{
  "num_hidden_layers": 9,
  "hidden_size": 192,
  "num_attention_heads": 3,
  "num_key_value_heads": 3,
  "head_dim": 64,
  "intermediate_size": 768,
  "vocab_size": 1024,
  "hidden_act": "gelu",
  "norm": "layernorm",
  "norm_place": "pre",
  "norm_eps": 1e-06,
  "positions": "learned",
  "qk_norm": false,
  "attn_scale": 0.125,
  "bias": "qkv",
  "tie_word_embeddings": true,
  "parallel_block": true,
  "init": "normal",
  "init_std_qkv": 0.0361,
  "init_std_o": 0.00849,
  "init_std_up": 0.0361,
  "init_std_down": 0.00849,
  "optimizer": "muon",
  "learning_rate": 0.0091,
  "lr_mult_down": 1.5,
  "beta1": 0.93,
  "lr_head": 0.0111,
  "max_grad_norm": 1.0,
  "warmup_steps": 200,
  "schedule": "wsd",
  "decay_fraction": 0.751,
  "decay_shape": "linear",
  "final_lr_fraction": 0.0,
  "batch_tokens": 65536,
  "max_seq_len": 1024,
  "doc_mask": true,
  "train_tokens": 263100000,
  "max_steps": 4015,
  "dataset": "wikipedia_en"
}
MLP neurons of a small language model. Each row is named by its layer, matrix (up: input weights; down: output weights) and neuron, and shows model dimensions 64-191. Each number is 128 + 24 x the weight over its row's rms, rounded and kept within 0 to 255. Numbers have three digits each.
Before each neuron's rows, "fires on" lists the tokens most often at its 100 highest values on Wikipedia text that the model never trained on.

fires on: " |", ")", "ric", "ic", " (", ","
L6.up267:127124118106102114129101113117132139151081130124090155144154129119152120157117127119138151114129145196123135131165153168107139131109091104111083130138128116114122145147142115100117143125131112150155136119107126158122113108101135119156157154091152105107129057119122137148159170125130158109167123120110101088124120160095131100132146126175136087121101073153123130104116117159145163133143
L6.down267:145117114151117195131138141100140115101151132144154107094147124150159140116168158118093123154172115104148177138108133108139122123124177092156122114168119138156119145123104137157120139124142163123112124129154143071123057091169133134158105146143108158151149153129113110135146145098141115171102101121086118148149144089145127140094131145113083097133131138146102160131148125142092114131134

fires on: "m", "n", "re", "an", "ore"
L6.up548:128118141106143096122103113155091128144116161157136128142140156196146139089138086137152177134177120093099157108173143147160128152158154108118089118071116144118115111103111157102146102136116139129104136173113130150102123120128123158155122092120144101168121162130116121092129150145081187098131096155155121117159144117092111146120140158127136098131091124115066114134164132138090125132109
L6.down548:107124124095134175174160155126128106124123099161045104143152117128098125122143130137156144103113113100081138139123134196147113179124156110106157123121123122109143154142132138092138128099129087097108118118141104081150155096150155141167152155090116070134161150116110102094145137155164124124118146102169162147156149103142159124137122145128080141133123090140145127134123100143108132141180

fires on: " |", "9", "6", "2", "3", "7"
L2.up267:156096145151116096126128094147136124077140148148136142113109139103115114149143128113118120120158129109141141107142123163092156115135111135105159130146153144112092109139153141111121092103141108101154148124149156075098173128132143135118113130097105090106148157149126161124144141147127073131177103163132095156141124162123112113090108115119146117083145090105170141092154167105152148183151
L2.down267:134119112075099106165081123144123155137125128131131152136155104095140143110103111090086144102099143140104122098107116111145159145162145176131160113160134094174099155128121128154120102136121155131122150153156105172125124135125090134124142160126133116126141111157170104140154122133114160092098114153103144142070105153113142128148119091133104134130133136129139132164137124141116085089135

fires on: " R", "e", "we", "way", " and", " Bl"
L6.up337:073129123149153122132163131120067184087096058142170128158152116143152162149125135129079136162130135128119135081136139117149121084148142149140140123152142163147132117125079121161139102107145137135112111142129145122163104124153116139113143122114147109122103134127141170174170097130089158136119085134111107135114099135101147079140132114102117146129115134105133159147137099110136170101110
L6.down337:133135146126160119085112089113127128146134161128134145121146156131129113131152134111149092129146147137158133092130095158157115165166212118107131167156107189071136094136121100078095119103134135164141166140112116166140116155113125142100140117095134129171147090136120130113139133121156096140141163107125101093093128083115116108154106125146145109159177155143102121151067096153125112105154

fires on: " all", " c", " fl", " att", " th", " d"
L2.up481:126089148103092133089128167157142106151080099139166111137142123122099136159121109098087148091119123145145132111148087123162119111161126120095133133123128097130127116114135185096131072122102094100135114084138108113116137147123114150103144130094144125160129135147114174106140123139082105169160141155141137152100143151134130104135147142131110150184123153112136159062130119167146092130115
L2.down481:151129106144142150145169104115152134072114113148139108131131123113131141137140112123067119147163126146124141186088090101127134097147107115156126136184112090134101133148144141086168086111125087091147094113140104077094152115147143125135125121098123083136134137135110129104119157140125145128115150100154118149123144158130164122140200096113159100151103101117114143112126093102134155176146

fires on: ",", " =\n\n"
L2.up340:139171111159149181101100114092143116114124108131127135119116133101173150145146123103155143085104138060132171117119165107109096157080131125104148116109101119125148153147136127090125118087148147148142119146116108172132121124136152079145160181144131111177135169146101133132097124166136130105099161138125132111156119111157164103144140115133150114103114117138110097117087116147148148173142
L2.down340:141107107126168113118117108103118104136176124124123099139141107107109112129199113103138183064122122159146085135142136127116110114146095122132115115170118120107136153150147148115116120137103129128145134124115137143122071185109114151109142133102101067156142117145098137128109136141138119100158173118105150155153105177124117145125146145113128148120121136138098141138141128109138134096093

fires on: "re", " f", " c", " F", " n", "m"
L6.up65:132124163106113112164130139170130115112113118147127113108135139141070112119060125127132129125138125123130165111158100136134134106154138154157076129137146119084127104101115146145105136100154123144129139145152119204065115172175117174087144106083108134160158111072123123107164129108140190117121148094129139153119138126146116134147143088096119113104148135117095135159108155141090124126129
L6.down65:161131080133171113101099135139117132103078155104139145086092121148160122145160101126104099151136121084091074156147142125122150134103151088135133135120109125098147141122097140101156113147105121112100136075137139112144134128137107163140127148130109116084118085147131125126166108162123126159121153124099137127151156148181154082115102146141102114121121131123128134115150131145134126149118

fires on: " cons", "ic", " |", ",", "ot", ";"
L6.up240:165127149062129140099116125155110092076107142114110132119091101123149125156152129115155114091086099093140163109101136149132102101143130103100120114153127131160142161116170168142116145175105110116161097137143113121145118122153112127114095170123123144141117132148088102181108148120169104149080121149112162127133144120149131162155130091089116154125090147176132134135140130150148099108130
L6.down240:102119158112090162115123117170132128115105127126097161105158146115140155120101064185103121099103134106102144107136127094142143135133130113108106120185140114140195096092141123097134121131112150167110175115136124161201128144113139138099162104127114114104081161136146163120149104157097103146109140107107115131190150113109113128161081162153114161101133125137132132107143128138114121150122

fires on: "ap", " work", "ook", "ward", "eat", "pp"
L2.up33:121117091123110115115134098142130122137160097100123133124158127132157126173147148143101108146140105154163114132116176122126101126132161142112100156151123157197106127146105154122114131123103112110123120114116137116126071152070135169127151123121122154101146131146112098120132140162129119096089149191138129128152127115071096130129157139084153177128097102088122115124141118113110108126108
L2.down33:164136182113116155150170159096085129151111125112106090121141117120121149090136123131128147128141142154123127154122133157145122145163118119152146099134103135093153174158067127152119160125137129106133132124122077085118159113155147120153151116123143121108128122130126115120101124119127162093169057137124117130087111128112163158103122134149119097134169099093182151139121137088163142170156

fires on: "ra", " season", "am", "um", "ons"
L2.up92:146137134098145133092151109115116122123105113150109101172105158110108151099093135155126176121113113090104160150127130163113106112100138127137159144149164106122115128135150144128152139110112114092114147117159107149107139116125163122106143115138069066149152147136108138144097146100145155109164112146139083082114136137124124105155146118145139153117163156126130096121129170113149096106103
L2.down92:071126162102137108136147129130133144117104185104140174123095120152091169150178105169119110134152154137118091104123123126127172072135133106115129109084137158122147118183084115164149169139138099117138110136080169117162090126122109124140087114102130127107113101139130147142188094144120161125128148099118152156109117147162125153118091128090129091129118124135103147142124085107138138127145

fires on: " on", "8", "0", "3", "7", "5"
L2.up729:128132137117128154142092099131123129101095141165099140104164130119131136158130148155063124095133123116157138106134156125153099101134123144127132159121113146124140149142111103114158081082154164144112139147155125095128204106134151101089087122136132078129126101160143114141169126146134144131111099129167124157121103134152089117130126079137069087130093126162178145150126153111107158118138
L2.down729:118094074146148122149086138068100175139125150131146148146143130121175146135106141110148163100121148118134145092134062135120141180130145129152098140124137113143132148135120130137141121119119098088119164109131143146105154107197121092134131158107161149127133114148162163099105099153109119122116100156132099143127093134142150126135110110137122144144157121134129175164118157136142105117113

fires on: " who", ",", " that", " as", " where", ":"
L6.up616:103112153130099112128137123121117112162085132158140153107142099116114109138109134127119141127133108125160133141146173127114124141159125119109084136158097147162126096103149136166133106147094150079106116092065169090107110138122148080143177111087114083128100131154134151125170105121115120116109169106120156113168138100136181101150146131138146119117077176155154153103158076110124107165114
L6.down616:161122106102184136133106119131155124111197115089115145133156144129151125161111132134138154157120134098129132122138115086097152118100107098117125168118129133153124106142122111157093120128127107135095080167165115140159085102131113157127121130159061128169146141154105120128140112122095127124113094162127126096136111119108151126097128138156131128108110090103122138115136147138097100115160

fires on: " the", "i", "ad", "a", " F"
L6.up450:150113117133161119153179124146136158158133138120089144104133125122115073108114140130111107144111140117113179103124105122153120127090098114135088149137129088127096083100139100159103139096095137125109154102083150122133172139137110116118146140137100122123112144152164146135088097130160139134152141171186121117111158123114110164114170162135155134126100122148107115137086108160137140110111
L6.down450:110106145132119136107115122139130133115094135132106132117123096129138140106140133108105096122109104168141134125094142143131134169175144114084129160163144102117149160151100110191110120082155112130092118130148148110130136127090127092139124143098116110141146169077105133137169125120121098129100143108111125170141148094137096124148147155131134179134172095209149111143143145150140136123164

fires on: "i", "9", "io", "areer"
L2.up641:125111109148160153108150105119107140140138089121081096153137121136104169075124147107156073149115115143144130158119128161096165140137109121155135124131120112136141129173128166138087120085092119083152149135151134114126128132100113123143155177124143141068157089170130154105106113139119113143142085194095126096101169140120105101146170105130127114153143161144154147094128114156137125106136
L2.down641:107152121106127096140112144119136117113104143137135179122114135143143118169118136121073147125126123079123138086141148149174138086109149120113138113106166129095123130110139077131169125159144138181072113120120129113151106101115154146136123113144083170159109152094085120119151173106112134108123131130138143181153075115136141170130124104133135113100161107107130114177128123137127131177122

fires on: " off", " U", "I", " of", " =\n\n", " part"
L6.up331:120126114135123109157103152067098146161095100130123112130165170135132135116123103118138163187104137122144136131141114154124125140128169141072128095070134134067137100187106118137151097110165181128114134160134084177155128097129135117143171124106127130136143116151115139144145098102146135129141169134072139132135144146161147117113148057109138130145136124102148124164097158140137166117127
L6.down331:103124164105117096102133112119173134096182129108137129161073094088111103142103131169140122110160122158140128111128161148095086117145126112138126131132128153117138115085127133101105135154128167123125184137125111088149134175107137134126102106077155117138132158110155128152087128136120127146103155122113096134162109128150144139112123121106131161155145140173112166142172135091111154144147

fires on: " |", "id", "L", " South", " Col", " =\n\n"
L2.up52:131152101104166152111124129114142186126163121136154095080107128082145158139118137083151149157101127112106143106149140111144108108121078155146126142069124128150118147176086070075102147147111122171121132135126140148154125139143159124107150173145149112171142147127143092120127118128152131137140081106117104128150139164112162103114123125098141128108152148127126128147102141105169096131137
L2.down52:100118184117106105149130087131132137096146159123111161141091123114107139107100150124113073091134134147160163097150109118144126116123186106105137154104167139097132120087162153111119150104135138124123148110168115154088135131108167190151119100125112107129149177159074156133103187112119124120101152128116113090147117127074094138095137156153100147141125129126136159115152137100111109142157

fires on: "o", "2", "er", "e", "ar", "0"
L6.up592:131135129138106147180139136090098117107123139137084130164115129103173080121107139098117154093167120202117132113134099115109129096138118122127134126186107146133120075115141118089153144106089124127152109121101182125155134124092107116105182129141149136140116126113146158117121101130117129138089069106152141158137119155126112095140123115117154101120100139135164135117105141126122199153139
L6.down592:101122133120126102148130149116086156139139134134160154166125184127100155101129111134113121145133133071159119142170123115128146093154149139148104114134077133122113114154124117162067110149185143134146130133157068140112147125108154103093108142109103134145125108112139094151156156163133130133187143134098118120130109124134125097092099097117132153166124100118140176104132122107076121136064

fires on: "p", " Sp", "ro", " M", "0"
L6.up11:112088106165086132130120131128136099131102124129115174163116116089102105116132107109083100122131142133149133122137172152155127126114132194091124127105166116140174086141103145154175132114150167126128152075134110129105191136108150104115092125160134136130123117118149129127113135162135147166097094172129145152146156163109144114148166130133096132126121089126138131130167091126147158153131
L6.down11:121118122148128138159118092131075139149140140130130115133125111208117157139128169120107103086102106089099127143132134122169140165136123087115138133112079135102079130175151125102116129135116126141111118143130115146139132131123131126137089140113146159102128132150123113176111108111111120085130163145118116081098140101139112123144161144085173141161145135152122166138157137176130117099125

fires on: " K", " N", " Z", " T", " S"
L6.up198:143126117155117088115134129110133101144135151158164129138083091119102128130126080156105142079128118142160131110105149146130098147144143124151150158157136087087134117102136092162085145105157158082130119134154125122130122172103143109102116151100093121174131101116139092166124094098098178157093187161131157142115143109174142152124137104114121118135153115134146159136092116107102109142134
L6.down198:105105122119144114137132144109164144120111130138106144123156119127123129134147138122123136127159125114148096153122155086117164137095132124155088103124121119101187135112101124120139105150166116106089130119176124092111129161128141135091081104144110135124188149145125140069160097102167113190122144122111080135116138139143119176149128131161116136112128152126098128130094146126124129145133

fires on: " ", "{", " $", "_{"
L2.up275:178115119140134132128092132112142118125156137125142096126174114162105143143062154098102125112101103133125175099152131133151134114142092116103152108150159109145132123078150120134118137095142124157145084127109138085127077084174143112184137104126150128133103061152172151116109135146141148138105100104093112175132146176175068119115099119139128128106112133074155187126134100143157119128132
L2.down275:092108145104142073110116103119144152106149202138136114106151120138131146187098151179098103098081126109132115087162135111142143134139156141117117163173104070115134125149176152113090131157113130125154104102153122099104094136128156123144119106100126191115141124145123101109092138145127175152142114110145152120114135114136147134112101077144131157133188133106120113168092126135135069118148

fires on: "m", "ate", "g", "at", "ge", "ame"
L6.up226:149129140133096105110139113120126178172097098107146124133087124138120107117134118165128123104167115109106195120152109111116140104098129165164103126131136118117149116110135108115096161151107117157106109121113139127111094129153130107132107159115121102156178158132149111102112171113117137106117155109145163126146116115112141121123136079149160115134099149115132167148141111106147152114131
L6.down226:133136141123101120131136117179127108104081181110112126097115139149093134122138118135126126188139172105151109164140164122106117084095170143102117159127134161132100137136116145123102135150144173124150156144137153128141157126106167144130122198145117145147107128148170123123118107103114156154080133172132129111131112129095120119128123197112143108103108138095141149121126109121133116146136

fires on: "ice", " time", " all", "el", "ade"
L2.up696:085137136080095154132132137132135183165121138154115156103127149160117199157159152122126128124110135104108127133143168107122160106120097128099151074115163141096134085082087130115123121145144118140114147123115135057135116113094155128126122134125127139115126156145138099126169095136099094136139131130120115138097174145124169103102136135122098133141145090136143152119140138076113122183099
L2.down696:099175117153103200141152151140091126152115128054108141178109112117113106136129101107145129111152115106166189129139147147119095151133091123124108141160112124176112157119117147137128134126128153136129121074151138138118106121158119143166138126156159097141128110127143173160132146115108135116082121119129119119106126156115105112128127147129136123139126148185138141124121142134134111144093

fires on: "\n\n", " =\n\n", " (", " is", ")", ")\n\n"
L2.up37:121174125113144154118149117100142161124159113133135102126182119118171129107128149111145129132083109096127140126144155087169124134129085099134103145085116109126162110176115150088155132106126137133120129144140159133075152097131139052148121138144160134078146126144112146115118127101080143099163139149134119094115111102115188090124126093161128155148152147156130121088158139135125121124128
L2.down37:138136172141137110152169136089108113103164128122124128138115094114173105164105108117129172111133123099129175145155097147161120138145120141109122139127107054082112101145115115149151165137100170146138176099110136134132116142105115135121105142101152117117145179106136111107147095105147166115142123082138167134127127137144098130120148102158105131159138110163113089147167125142115138161115

fires on: ",", ".", "age"
L2.up368:131183137102166123109145124090148155129109145130143126154114141055175146136116135145145123132095119088122123118114129102128144162123104134148107087110075125142156150142177115126135140118121087172127134113123171157090123119099170069125167160138147135124062136125117152125108146153057124118151147099182121138142157132135135093117116139133122109112108135141148131115111149127129193158101
L2.down368:101164061126109117096098131123147076147139140144118088107141115106074119139139119130143099111101091127163147172088146108135132173099146152113100121145144146118181133140133159102097112110112136169139138143116132152119068149139134133106089135115160119120089132130137131136099134120133113097139188130129150155151159175131126110154126099126157148127132163127181103137128112128162154172094

fires on: " and", "en", "l", "al", " l", "m"
L6.up5:106103098118132112080111152149150135118098155127139185114128178072164113132127136143113124135133142161150145107103073125169157145159095135113127130115112127112131089113173088166141110120107137134075143116164092086129123108125108128107172167102162111113112161129142142084149136165109188122147156146112110122139104123107120138141167113137155092108103128101128120107136144115062095126166
L6.down5:127089155150095137153117110144153112147096117163123143114121112137084104141167071124133159156120165139146119143157166120139141119102145094123095129118074142115146166106133128138081129111134079113100139143094143119158144150123123105163120122136130144168089129135123108115116152086133108094134114144117104151162078146120136154138148117114148143192143148111114129132099126101116104126103

fires on: "pp", "ward", "ct", "ctor"
L2.up357:113117109107128147116137094139107121128155108119124156129182074097117091144139120160120157140148121109143106155130109117164151133129137128114130076106126144118128136153083163093095081133126149135119120165150139104116159097117150166117113114144083155113142131160136113094126131119132092135102117177149167115136136144141096064121170134141117122164143132085118188143153120136148117102129
L2.down357:115115140135103102161101143149122107143126136166084093137081102150122132144130114113127150112146131111106150179126144129126181133116155125109155123181137119168148151136115099152104141120137145146107109094073128145119113106160111117161123105117153119130145114119144125153116135132149182099134138121133077113124142091165113177113112078127185177147123151125139124088137132082139159128156

fires on: "b", "g", " that", "ic"
L6.up232:151138086144099097121129092111122103091119136143073131144113128148111138140119166116131122099126105131114118146125127104145120117124119130097109160104157114140123127144135189158122139134116162130129104184118170108114094133118115116096156108172115096126138173149096172137109163126105165154116133138104114115141174151104090131126109140173171089097121134166151123139104108137132125070140
L6.down232:076120154147159129129165091154125139176106129094111153113123121096139063125104107111116104121160108118132153146125080144118125150134116124132145164117122134125151131168123126106132130106142111092140141117089135109123117143126145128112137115105103117126145085159168155160120181151134085143151152129129133149153109127120136128096176102147126162152147092104124108085157091100104122117127

fires on: ",", " A", " P", " S", " F", " N"
L6.up378:144091098073157150138148145148119125121110134143135121133112142153151067149119085132087132152152168156120124082181114116111108140079150134085113134103133114122107150173123075097163143115055120143122165129101135140104124120154147135129144149159125112116150115114133125096099132076165164137151110144125118127179148132136145102132173138121148139120147106130088152091102145105130065153123
L6.down378:148033158097101131141093104112093131172140117121123067124104109132086160118136111126120112140137168113146079134125090126140160131147095170097132123146104146118171142135098105112076137130136120129143144144087161139156130158136131127136119156112119115062124135104131103164146108152127129108095122157114149177161123133119128139120137147155140143103152133140095123128135124121168107089147

fires on: ":", "p", " Sp", " comp", " serv"
L2.up174:118088080154138147149105152149115062122121125126109137134103125105128150131092131147144130113158150110099110156170104135087107150128110171087137154074117148088125121060101141148139108160151138074149135126145096147145133115094132124113117113114086151089132114152111131119154129165122100131091122184151135101156118105151111126121135145156122151161154097143161097167119101099087127149066
L2.down174:082106190086140097134138146169120141125178164103152165135076118146091191139114140125100071139102127112151111127154138174136159106125120106145139109111141133115119169123122117114108115127100157119139109159126147173070075111148123119081161130130115143117072151118125113137169140174123157150126129160113110102134103143095099120130135135106130095179125107174124108112141130097137128162115

fires on: "ced", "ame", " found", " sing", " July"
L2.up351:190110146116152104182138131126148120122104132119133123148138114160123163116136108124104146073137129125132132163092131153143110088130131188120149152125121134144123116125120146139077114115133136087062146124145117152102148127131115113165157128096109136164126107092155113142136118101117152124170134157150137147097101137147131154120099136135124153135140162134092177125136135125197147132121
L2.down351:047134153130125131137111109157118170108160112076135164140107181118137103163106109146142113157087119126146173121134113148153195142135140103120086121135108141124134195104138108139108104084148134134168092104167135158134116131161135147109138098133131105091122103114148137126112120132121136131119084103131095144151158094120166141109113151165131088126160133173149112125114168105139142127143

fires on: "ame", "ash", "ge", "all", " c", "oll"
L2.up384:120113132136149149129147126120133133141148117159124113075138107160090143128101108094129092126136163171146115102172145106124132087079163133119062125139142162152117089141081110103119125124161105111061095145076156107097139126157149113149129132142154133124121154139132163108165152152087146117118141130129157125138125148153136149118113124117148091142116161121100161155136114105108126111111
L2.down384:150183086116131093106129144183105160157128109122126101070170124078132129110119109128100163142136145105181111158117115122101105135096183146118148140113166122098140135118145113134138112125157121122136139170139147105117063147157136114133120102109167131128117120130099126160110066150163141093103145126118115143152104136117097137138089132089087136134108119079115131145148110116159146145158

fires on: " R", " H", " S", " D", " B", " T"
L6.up318:093126108170106103119148133128116107126148114128143150125124063141098121093147111107081091112138136150087100115175149101135122125102134113143122162113110122155107142089089116145139146126167111133118129118133138149110121133132171136109106135142119112146148118150145122146123140110116132131136163124100177177135151127099134109120128130122156127159106194110151125070121147118075129111148
L6.down318:148164114071114088138104135119108139132120097143097119088100131152190121101158141133076102151117114086112146160146142124126148111125171128152118117141141139103130128120108172181176130112130127131130110130132127120154136111124186124147133163125096148126177116114161138125143142138161101122121141096117127112120132134141109127137137132096105115086118084169155104165115108133086126165149

fires on: "e", " and", " to", "as", "h"
L6.up278:105126117148129096140177128155132173124103131126171146122098118133126088090156137134108109099112126105157117143127143102124161115162098185186136103126136140152127106108148137142097133140149177106126126055160131171152113105072112120128137177106118116101116159147133142159131134115088114133101132185119117124099123156106133132095092114121137175139106135102145151164141080100115151147141
L6.down278:134119123145099189142086130157113156118138159144127109135108136130170148149116125121128151130119151099124133133137112154172136129112129078108112146113131122127129134145112089135112115114112114145106104170144099125165140117067144138136090129149144151154087122099152143140169135114139079119130136095122086140125145127163115094164145180117156086167110130139113130069110122095149153158097

fires on: "o", "p", "e", "ro", "ol", "m"
L6.up192:093137131114121138164201114115101151115150146113152136115128126139158094129152122130111085139125146137155103151111110124087194103156144169090111135161097134102136114099132147144096104122146099121128104158154146166159102119150119118101126137089151151134112156153141135150123130094129099131118059118084090116094097128129096149112122126154159061126107115163102157143123121118088126116150
L6.down192:098102080165148174153114109115125122128115142184139137172142101105131164091102161149158135146079092067167138158129126112133168098134111097126161161081095143102143109130137108129118128131101069136150126143120138139127130104146118159109137144126081157123112103105147163124101119184092154152156108145153151145102110126099156120122147128150146151134112096130134134088106134133096153121133

fires on: "am", " de", " qu"
L2.up574:104157140073121144152139108111111119108114123165131077156138143185075121125105142118126126138116147134131167173153123155104127115140103178153147154126102110107103122196131155137130166172181134119150132103134136129091120126111131086127154135116111095130148106139087103169115142143144150102153138097166103130141103137111148116117074128131127138105120142109127105113110164087125168130128
L2.down574:184105081150149113122118125118093154143110147110136122073109166090152114121113092144160134134129132107133139118117100116114154112107142098095096141138203124163137108144107111116089094114126127141098149134098160118146115197101127112115114113116139182137101133084103158162143117112126145104145138156141162104119096149154127137169153135183162082162117131128125169115158141144123146113099

fires on: "h", "ab", "j", "-", "p"
L6.up435:079105150117151147136152152153127157134157104169165140139130122121110130134112117123059133149131131160139140121141117140148164092136109130117117098128115091156169146125176166166145155091137152116149139132109110133123132146134111135128105151121146156141154141135103156114142156099124151108188085118138113142072107084155136112104125133113121125130067095179117081124144094137098159147120
L6.down435:170176142137114115129132120136127140150123141137129090139129140102156079118129081113176119152164110152118119182145116128163089166100120136133140120149104109137138143140136115151114130150163125123150118135175092074143118114107092139164086116171151132106107138126137100145144092130176124117115090097140130134131174121154172145103119123154157086120165139098149134097120126116099120152116

fires on: " d", " c", " on", " t", " n"
L6.up562:148079139108101105140097114112149123143087132145138121121164098110164134127108100144101154126128132125126110127107097171147145143114183100116125151131086121125077124090149122102133143125066117156130147137094148110149117145101114160139164104155175124120137137086131177111164119113084131139144189124098118065168126150130172085133130124128127126132150135141116117146125109144123155152147
L6.down562:129182094097133129171085141133128081113142147180113140140130147122157162123089155132084062090101091170143124164165151138150135129137114146121164135167136113147148152152119160112140139133106093118137149096142102123116126135074117171099107105075167163111102124141092144130149158133105143172097117163182126140127118112119149100135105107114095095116114117105119113130138172105135159138139

fires on: "ad", "v", " ev", "al", " con", " n"
L6.up197:196157135152118124118077129149088163094119136192145140125120164120087127135079122137137093145110129105140122153116161120150144124158147146114168141115104136109161126092122134134143108143134091117116130112128110139136121161123115159088141124112145075133139108143142150148119083148103117126133125124119077131167113121162160145137125157133137127094130108083132144107101095116119111102110
L6.down197:085106141170151118099126111128120134114128132135137105106165124144167136148135131130113161125108097128146132108109146091136148117104121152075093128100127133139122099108127144132112138128105142149153088158122153136128129126112111154127137160167135114173131126114172094124130094099113140139110127123151147131117087118056155145098146176138116107130141147171124080094121155158137102187081

fires on: "is", "id", "e", "ore", "re", "i"
L6.up199:107118142131138105097137107173141164137122122159124129152144166161106151104111115098098130109100128118111110151122136124136145080174107072100110055118122122124158101122128136143092146121119098103135150127150126146154110148103103156120114102084117141113130165148085138148162137119130120094124141136094111133123084147119165105127144110111164137111134181169083129144146156133157135114117
L6.down199:077135092125145141176103130140129106110118161142113100138111127118104134122135143126124140108129141114099127161090136117149089076135114109106077129107099162149160100121123104109112095134098127099063122111133108126151111123149102157107164107081117154103121117109117100161118156147125172102164095093150138117138139168130116158095144139151104125146115139115094120118137114126151113132177

fires on: "ly", " later", " again", " all", "id", "i"
L6.up54:120150078112110112114173104179146106089163095144119125110144105137128129119145170104116138142132130093135113120109132165145145100147106104121119095144113119107138117152138153126081145126118139150118135131139123127130067113133071134173174141096152165112130139131085121130120145117141090182101191112116096125164115149110152119150108136128147115165139142134159094132104089158137123161111
L6.down54:067146100151100072151126124138146117127128134129133140124128115134136149175152148113098140121142164103147133116118088125153105130115151102095110132127119110137131132161146101170144116143144140122134137150145135090168133117130125139140085201097106173082127106135155120120148078097119167111083180166152134115123162139130102125150133176122104115135119167178145096084175138103135141070109

fires on: "a", "al", "n", "en", "m", "ro"
L6.up457:131147143109126119119169113148143098125127100103141124110136120083170145144190155131106076102149193146114152115155151086135145131160122151109160144065129124138134103093122113096125139102102157160107159131155131133151150132109121149078128148125102155139154125116161097149148143151134110116137162154111101118102095129147123131213132120174094125115117124101088125141111143145142098140111
L6.down457:157137138119132107117088127109076132137101126146082145111094140134068106102101141170178120172150111142162095100095129139145143107090116107096166168132130104086114157089138116122094134097140141132159129105107115107139169102142115101114138129161145133161122120171124125133131107080106108132110153088137136136139121110127115127145101102135141142126158142103104087133082108142136136119136

fires on: " as", ")", " (", " is", "\n\n"
L2.up378:136172121115156144138162160154138147103106121139160136110150136089156150151123114170136160112106115105149141151164124106113089118131064115137110128103121104107094129116161139080133132117167150133119113119089164119096118112085140116139132165120158148119154144147142129142124075126103114102105093102143154120172134076146156106136182126164108163133173104153159136136151151128100071133136
L2.down378:113160154146129103161132115141132133094165111148132121147122131116135137163139137117108109113173076145087153136110147112086126126115093116130175140113176118126126141163095115108075122167139156128124167142117152081123102172148163110117145153089194158138128169128142122123173094096116143082126147137131125111116097131114144093095147166140102127110139124182145112128138147127109092118126

fires on: " ", "in", "el"
L6.up121:137115160071110146121136139106128176131089157126147107115119119144113159133104091114145140104161082094108120091134180115109177113114135119123131122118117108096115142145156109125114140111078117096154134175127154096129111130100084130103104078121143162111120153103154151137161088121157134126166127137130154144142187126122152132154120122100118131151102142091096120145127148142135083168128
L6.down121:121116150212139060112103146160133132123119130100108125143093123101095130105151159122145145113133123157143124107104117173130132137091127146130087108143145133154148108164137107131127071127103090116109125106069139175109070154083124125161148175129109133136099113110178126109172157175197159127150109116134141109079103139108108168132115147147174136110135116153133136132142103137121154089129

fires on: "\n\n", " att", " comm", ")\n\n", " ag"
L2.up601:133085098135124155092126125150079170143179120139133126157145131137129130141113172137120164151119120095109182148100092129088168113113130149096124119096142105109114079139120114095151140121119127139141151107128131120106118139139149109095133168120105130084102093116137115108100125151127113144101154146125135137119139134123118121108149118144102154187130120134147093132144128147111149164136
L2.down601:144183158151120134126089125093133132133079119121131132127104159104153103105132129128101102104120151167124063123183138122183133095182157138112124148124119126098129115099129153168131114102116118145167106149132137162149146103118130146125105121063100138103152132129102156131120167082112167146111088132128154134128097130141115119112158117108116159114125148124130108104137139150135163074132

fires on: " |", " "
L6.up732:158086094147069115135115117110135101158127164110141133133129112120181141173110100094149128158152128144144141119105153151110083116191125109129084104127144154141118155118152134135102110090166113122092087101157120111124107123166134154145154142110157150140093093156128111130117139094128162137117146130107126155169165121120100150110129150108094118135123126158106124108141094151076142084139
L6.down732:125129123111155169111130101127143165125135115160141165126168134143146153164145113139131140118143122145139144137148139097072143130113110126146115128131157153104164088075127099125139158122065118084163176111147172113101065128128184102136093135155073138121126127102136116156117109178116114169133122117144128123141137086157121123131112092174118116103124164110144132134142155129114139138169